config.toml
qk_norm = false
attn_scale = 0.102
init_std_o = 0.0045
lr = 0.00755
grad_clip = 1.0
schedule = "wsd"
decay_fraction = 0.532
final_lr_fraction = 0.02
seq_len = 512
train_tokens = 365000000
steps = 5570
MLP neurons of a small language model. Each row is named by its layer, matrix (up: input weights) and neuron, and shows model dimensions 0-127. Each number is 500 + 40 x the weight over its row's rms, rounded and kept within 0 to 999. Numbers have three digits each.
After each neuron's rows, "fires on" lists the tokens most often at its 100 highest values on Wikipedia text that the model never trained on.

L6.up379:496482485482535519547559524506489491487609483485554477559477442499484497463516492574477532500458476452491513508447503565505544558537487473459446483545483468520468526510421538564483430541513517568556572489441463431442454470508526416563492501462478496464527524468604517470486500407514471510473456445521425504518491532530494489481484495533537474465500500531534516565581504582570532491578
fires on: " |", "b", "a", "B"

L9.up164:474548523505556481547507500481444465449458461556531532510523519437521554462578440452479415459514544537488475557534513493513539486520440500517521471465446535482535388508495520435486497541535529470535556484572456448548489530503445502493449546452524509502568511501496555476480558512575439484505521516478510500498482531485527524397467534469496531529530515482544580528470600519462473586520
fires on: " |", ";", ".", " p"

L7.up732:521535425536539517523523542482543541527517502465535593473511479609503481501484497590476483511412471466415546476497531532537533526493444478495524513563448540464503403484484551498409498538469517506492419507486463542566468451482500421491443483517474484530524476489505498505488501506522457373513513543570464512507556546546513544432482486516531488551443502499524507479443558509425483500495
fires on: ".", "an", "ge", "h", "g", "k"

L6.up584:492520507502478497493543498495430446456505542439483504465498530581484441502523450635521510520509476483467518474613455458465583470550389493413499469526492538548469504519506537462511525493525564457448452585538503577551487490504524471487514427526491433541532487495488439534522455497499474436543532537544490513506501510450481499468548557523510467476556501500451419524450478577487432522543
fires on: ".", "an", "res", "in", "es", "g"

L8.up255:592555536473480489443484466467430493518545527525437518470510503482440502461525414481570521567516481476441516485456483494542520515590480529511524518418512546507512497500529497564571527544455523474517476459475504439519510541466548494479586545530536477518534584504482497482534558477454511451430471527499521435479481539493552473495514487511502475526521522524469486536511517487465415447540
fires on: " ", " |\n", "H", "|---|---|---|---", "B"

L6.up721:516485474503525571510579474503485435559459418444549495550519550540511576555494480506498504470501438580511522500504483527446506483513454470466515513486478507467474531572449449554523563459474446432550529453555496480482500477516488562521532504553518511494487468514488525463454458502512470516448492520488511385470497529512496497504519571474464557450430435549440501521504518522483424513468
fires on: ",", " th", " "

L7.up325:489493516506594538505453587517422500465496495533555589458488457513482450490489502536537469584540466524565487461533492441468513478437494493495511505499497415525457440465510535497528515540453545498482561488543598439531513481548504487489517441485503469540463443474482474515576462495538448507453466497466520443516539564433455509539476524492466459585523623536444505486429495514451595519581
fires on: "ost", "ub", "th", " Afric", "op", "u"

L10.up481:472482558490463481524508497443457604534499522473498454393477479472525516483504470493492472472502507568502491498523486455452506495492540539572458457540571541460548555471484511472482523560518521482571488448532554506449436541474516506469584505487484502510469463525488432510491528500417499457490460471534563541496482426473418537486474519560560514511563549626560507495617413519476490481511
fires on: "he", "ang", "y", "ou", "it"

L2.up722:516478442546444500572551537498541381501585515451487464541513469483550453452560482529482492483479563485512473533471521543527494479464464531468455496494455479478450477497433479512449546506530526552469483460484495484541549443542526467511426476516547544418511440560571490543503523462446482500488451509474459435527539457465530482524465487472490413492513597551529478478450523470432536460540
fires on: "ile", " b", " −", "eb", "6", " Sp"

L10.up702:537511557493474459517518458458472478531399483452492512530495529457509520549505500454536480558526578450490541497554470463494488524458431533519608514483478546478515473593544497533505515500435451418458485467416566464534540498411566558521561469561490445432507514508533520485519515629503478454417508512475477507422539498458474481513521480502472474550511547477488499538558520506480443499548
fires on: " |\n", " |", " ", "1"

L6.up508:535526507555450570590514441455519539527513513535550481466440435515477539459474468549549566455476505526536524511496525510542468446518497511540460522522506500509505508463475500539490573583549455496516498533496482490458486517538485491516486526532500458526538515412569531462494484418471507553497494477437485519568487499461548550504329536474558531504476489470522527525597431508509512513502
fires on: "ob", "b", " ar", "ou", "ö", "a"

L9.up546:441522478441553485518443465549467540458501499480490532474531428526558484491484524510546473446461502526418523466490434540491442536544412557437476535499544520559522384439481538500538481491428524508506507425470578550497582459535499516446497524467521483464469527521555483521489521479522585543553532453452493517515518480480506493466484526458509445520527474471520534586475482477497463495512
fires on: "res", "en", "ers", "e", "re", "ons"

L11.up448:467473464592488578477510472481494559498509485520492471552487519481495536514432538507489527469468507500445458465520494495513493500408530498491495547468508537521553444504479552478535516453504478469569533452489468549523544454479481578513438534444485423510584474571500518495467452518493572500507521535527516438491474501499450509483551460543451457534462528477499435525465475507482493484522
fires on: " c", "i", "er", "ic", "iet", "at"

L7.up671:478398428535565488532503511467515518519540411472459529496548557470511502509418504498420487561483576580523505594528479426551490532414462446536468498487539489475481484492451504513490582458507497491525561513471500497514512543444521506482522480506455468443533486481559528518553423535516501472520444522535556481493472477486475488541530494482473385480504411493534485519493460568472523530510
fires on: "ic", "'s", " ent", " c"

L2.up551:535492422523557535498462503534494462469517532523493465512483464451471457574422582552448514448513535522512472510473542465476491477429450527424537493508506482484378521496497483517510533524567544502544552542493412558504450533418504558465487495506627540529498449512508486525529510550440522500493463523529467478483524514475543594464522539488533511461547522439526462512480518464422488486521
fires on: " ev", "ate", "up", " house", ")"

L11.up462:502483476446449601580465531499508398507490473510489509483468499485499520532498446479522491495484473540489510454512499447366480497498435486483558493571468508420523498519460507578527533503442473507514574525543536497487583539529435480414528468503461457513525484514514587530474451490463498544480549454482487450536511487508447515464518531487524525553395504518462498488486490451495436429469
fires on: ",", " in", " ", " University", " al"

L2.up112:517450478527520480440507455460470580481445472497480507538571552484510564509557464472466497498428498498428469554532532557460504473544509510489498520421462512566567444524546473477507475512599462553483492483521444468522429450443517516462429536442533493487545469487451547481481496456496493494480523485510508552514580479492566467516506550481575475569464535521415531495507485468456444495561
fires on: " ch", ".", "ival", " km", " p", "ank"

L10.up145:532499546515480487492397500514439455532449476567501578504468552490532496494439495489551538502516465511552489457504467505532480451548496493525522477503497465483437488445460504525535506540500506562468433398525555455440523461478474466485512496482528445531455503424488520580450432522511520497517567522514496516519448516456498559425432472462454451557501520580480558474494507486511476539467
fires on: "h", "y", "ly", ".", "t"

L5.up235:475430494512469550500548487507485475476470542544489509441576537513555498526488520431506490491498525532501459556510553479477479538467570520492483541546463429507491447499501530521524468497542466482456436477538577537454482513517520555481433537487505470511487470440499474490519434460537496502495526496441474436489554460534454467501457509507506508485510529468439591485543453467537480518537
fires on: "==", " book", "[", "ul", " new", "lo"

L10.up41:474531471493480450552486538472460473470501574507560538513504448506492603460531511492520558470532495536416484534488509449507446584439506479489500418434469550499487495460485438494459557472492562594550461530526506522410475498427539494449531501516503519527565508578533505491519516527498552509594515549496494553497529505439499512471484539475502517559466543481567535437493469466517528505478
fires on: "ad", "ate", "6", "8", "ut"

L10.up715:507476471476481492496451455477455502451479523480481463515511554515531553480554543481511477491547524492507473408512432470536553490463467495507465405532509538495590542521514541459503549488490463512568548467439452521402497544428518490431505505563525542450573509460509492522578475539512521558498527477531564526495557524503440466446524526496500425591427498498467536501441478464518495481479
fires on: " M", "ad", " lead"

L10.up131:462541513556504390474494539468489395448448567482483531426516520526518515494486451554463424506467490557433550529413532555442531516498580558437455493502519508522537459515422478490557469475492527494520500518427511454542517509496433519507525473552521469470454549518474470439513492523553515517525526451496550514430465528470500503485477506532507508415486585497526494499522481539437539518507
fires on: " of", "en", "as", "er"

L2.up680:507499521574570497525549393521438435521564503406483495505472514493553451467464510505425538486481543528565440413513472496453502451445458456523504476537535497536463608497493449480455467512551442487495510470425540532508497557503516487542533468509512618538456447482478477496491500483506506439600526544531467486466450441510483516546550541540563504472499513476533434462517542451437552502496
fires on: " school", " ev", " pop", " a", " house", "old"

L8.up558:440483452433467452550553543492455483488513521478522497502456512534613542438500474430556413505431524515554492549488497494527483582476520501432535602438467495524540526482491534475477489518509503413496546512471549498487448530482488526468498531548509474407474501485540545376521510553490510498555504451505491496436465522539464413454485573531511512510497483506464506502499429494470502491557
fires on: "um", "on", "or", "ust", " count"

L5.up512:528457536538515510538503487529436523505531511524476558568530502482485512430595525514541517510512476493534461507521479459477491463533510472492536437506529553470527478454505507560480489478412488482440507568465478478536470494464557559531531500526509515470473497456585445499483468519545504475493472475459402541585475463522542532511461445514516491517412445524487467524466465534468577510572
fires on: "al", "ate", "ated", "ce"

L10.up161:576417505486467450496448507496430468484546490462541465499504482465500540480491500537505533554527456530486449478551532598526486496448522609484513517537534462484481475497503423477528498518566577512454489509555429524522458529489512543468471527513470541440518524484526542467438465456554516507447443450476554560595565453475522508524446538448464565501493472530552537543523521421505475586517
fires on: " E", " e", " U", " be", " ra", " A"

L5.up421:515531521447454464488587423527517463480481518529471491462454427558466518546548454406486490494477531505511515457462479480546481505549502513530635482530464587515548565544526542569521495422504481508461482518515470484536474535479501464461560454547479484489488443507476458580415449514557517531509501525516451543464444433521538548448421520457525509502486530496489597521529547466477495462495
fires on: "\n", ")\n", "on", "ell", ";", " film"

L2.up186:524552497501479462539482445546495544483578562457503428467444515503500519527498503531451538475419515453472547497472521547524514459441471542455541446409494487431420508542458517560431537580483508500490500477488466536541451548455509476494465517502502588548535500498489483469531498500479521542580533588549557518498459456534527461468487503564505488481524522502483482539511549479430417479429
fires on: "|", "ission", "\n\n", " ev", " ==\n", ")"

L8.up761:402510507400481511515499519558467527440484560473503552484554498506560501466552469456466446492501523451498518453503438490502445518494504420475496478494460457552537494488456437489480535559511497529427505558402522587486525531506527519527572510524425558418559431470548485452548564493428519450497529503501479501436460491461541443528567495583537534531543489455493532468512502468552515521505
fires on: "um", "on", "w", "re", "r"

L6.up226:449534490525481497493478471500444455506498552477588500433491468542478431484512453545459449487497480465530581507460535475496507406550550577485551515498439493473464503517401525508473459537530527550467402496542469504536565470512522411506495508486474588556447473433502467512508505495554512492564502474481504509482538498509458589468455477541531485565509439489594520483565495554454533539484
fires on: "-", "–", "ly", ",", "p"

L5.up479:592556529551460540476558537512420536521508522473462441569497514550525443428516462435486528596566493543494543552492493428528452563477475412464512510474562497472478455538475500510540496527521516507515525456489492533491539562501506478482535521510449450512554473460468550464518500482483478506503497506428548474495453543527496414500496540448417514488392506519493531548492505496517458525531
fires on: " |", " ", "istory", " Year", " Party", "\n"

L9.up475:487447490446580466535470493480471515457511468485462502433496543428521506506511474493438435519460541475555438502505576445468497477554493454450506492522366471477556609485499513459536486510486516455504554524409474487555440528404482452527494486527542585510516504525566477496455487578545544524432526516465523451469506505535482435524483472454524552613525524460503549501507501520567486538522
fires on: " r", " y", " R", "ain", " pass", "R"

L7.up87:482499571521553525499480503466497451437498497534502487459463520496478523545543462528537506479502485532482484549463522480613511554532470616545427485501491481480459469531492470423487525556474486457496562440542462493544472475483542529446573520560452547513460494458510475531457521505404491537449439461498475459539433619488484522562480474598506517566545534568494556542515446515499527495510
fires on: "in", "ang", "art", "at", "ou", " App"

L5.up4:471443504495519428469523518528415545530479435432529535548464411548546458464558482420508482470545464479496546481536409463555525486482496513478461484532559498604512474510469498496568507492458559465470524491499457455595530481496529569494538513518475507439588525476573497503442470508583541461473548554473464549467540458494565526430442485524514457491525500385493492518534456498476551481451
fires on: "re", "en", "he", "ow", "on", "rom"

L7.up500:462574425506616506512486483441525502533463560551515532490502532537520551497522532542494581488471492481453531527471436579523450511457401449542448514525459518509551515515481513481536525530538536590455544560492499453493540482471548490455442508470555490483548518532499532455449445468473504479528538437599502528562490485537502555469503433498535457465446521522564547461512501505450463554432
fires on: "h", " of", "t", "eneral"

L9.up479:469465475534491460490420490480467515487493494456576495558480537522506460433537508522512532495516481505472469487484454490590484529500532488485490512558471508494526551527465490490474532585543574450561498485547520532469487486431499506496565506453568509473505516454410526558448395534528560517471591535478521492520511424485495451430546481527460491561537527599502496443480434509524524529450
fires on: "ul", "y", "ol", "t", "ro", "d"

L10.up284:486511505448494444529496568488474509505460453534500537575527484545427501459490455539468569566509509500473427508462429499530451517459516556442528434529452467519528493430421470516489546492495524474489509470584515525480476481547514539498424460536534495434505426529496504533542480522619511554530508538542460551516420498565474527501446500504532504505494434519515504515538550526514502456435
fires on: "ed", "ive", "'", "ing", "'s"

L6.up100:486542541520547491428474519460455482533570452473537505516492470528540476494469474553522432548504492422550459434557564539549559510572522508529476534532444482497480464495482485518466496496479473511473515485567473487468596476557481487517503420446496541503465507439512491462526446589480508551454501488546481577439505538481389512547424507526466502537498491464480433515508524495462546455523
fires on: "p", "qu", "ome", "-", "ag"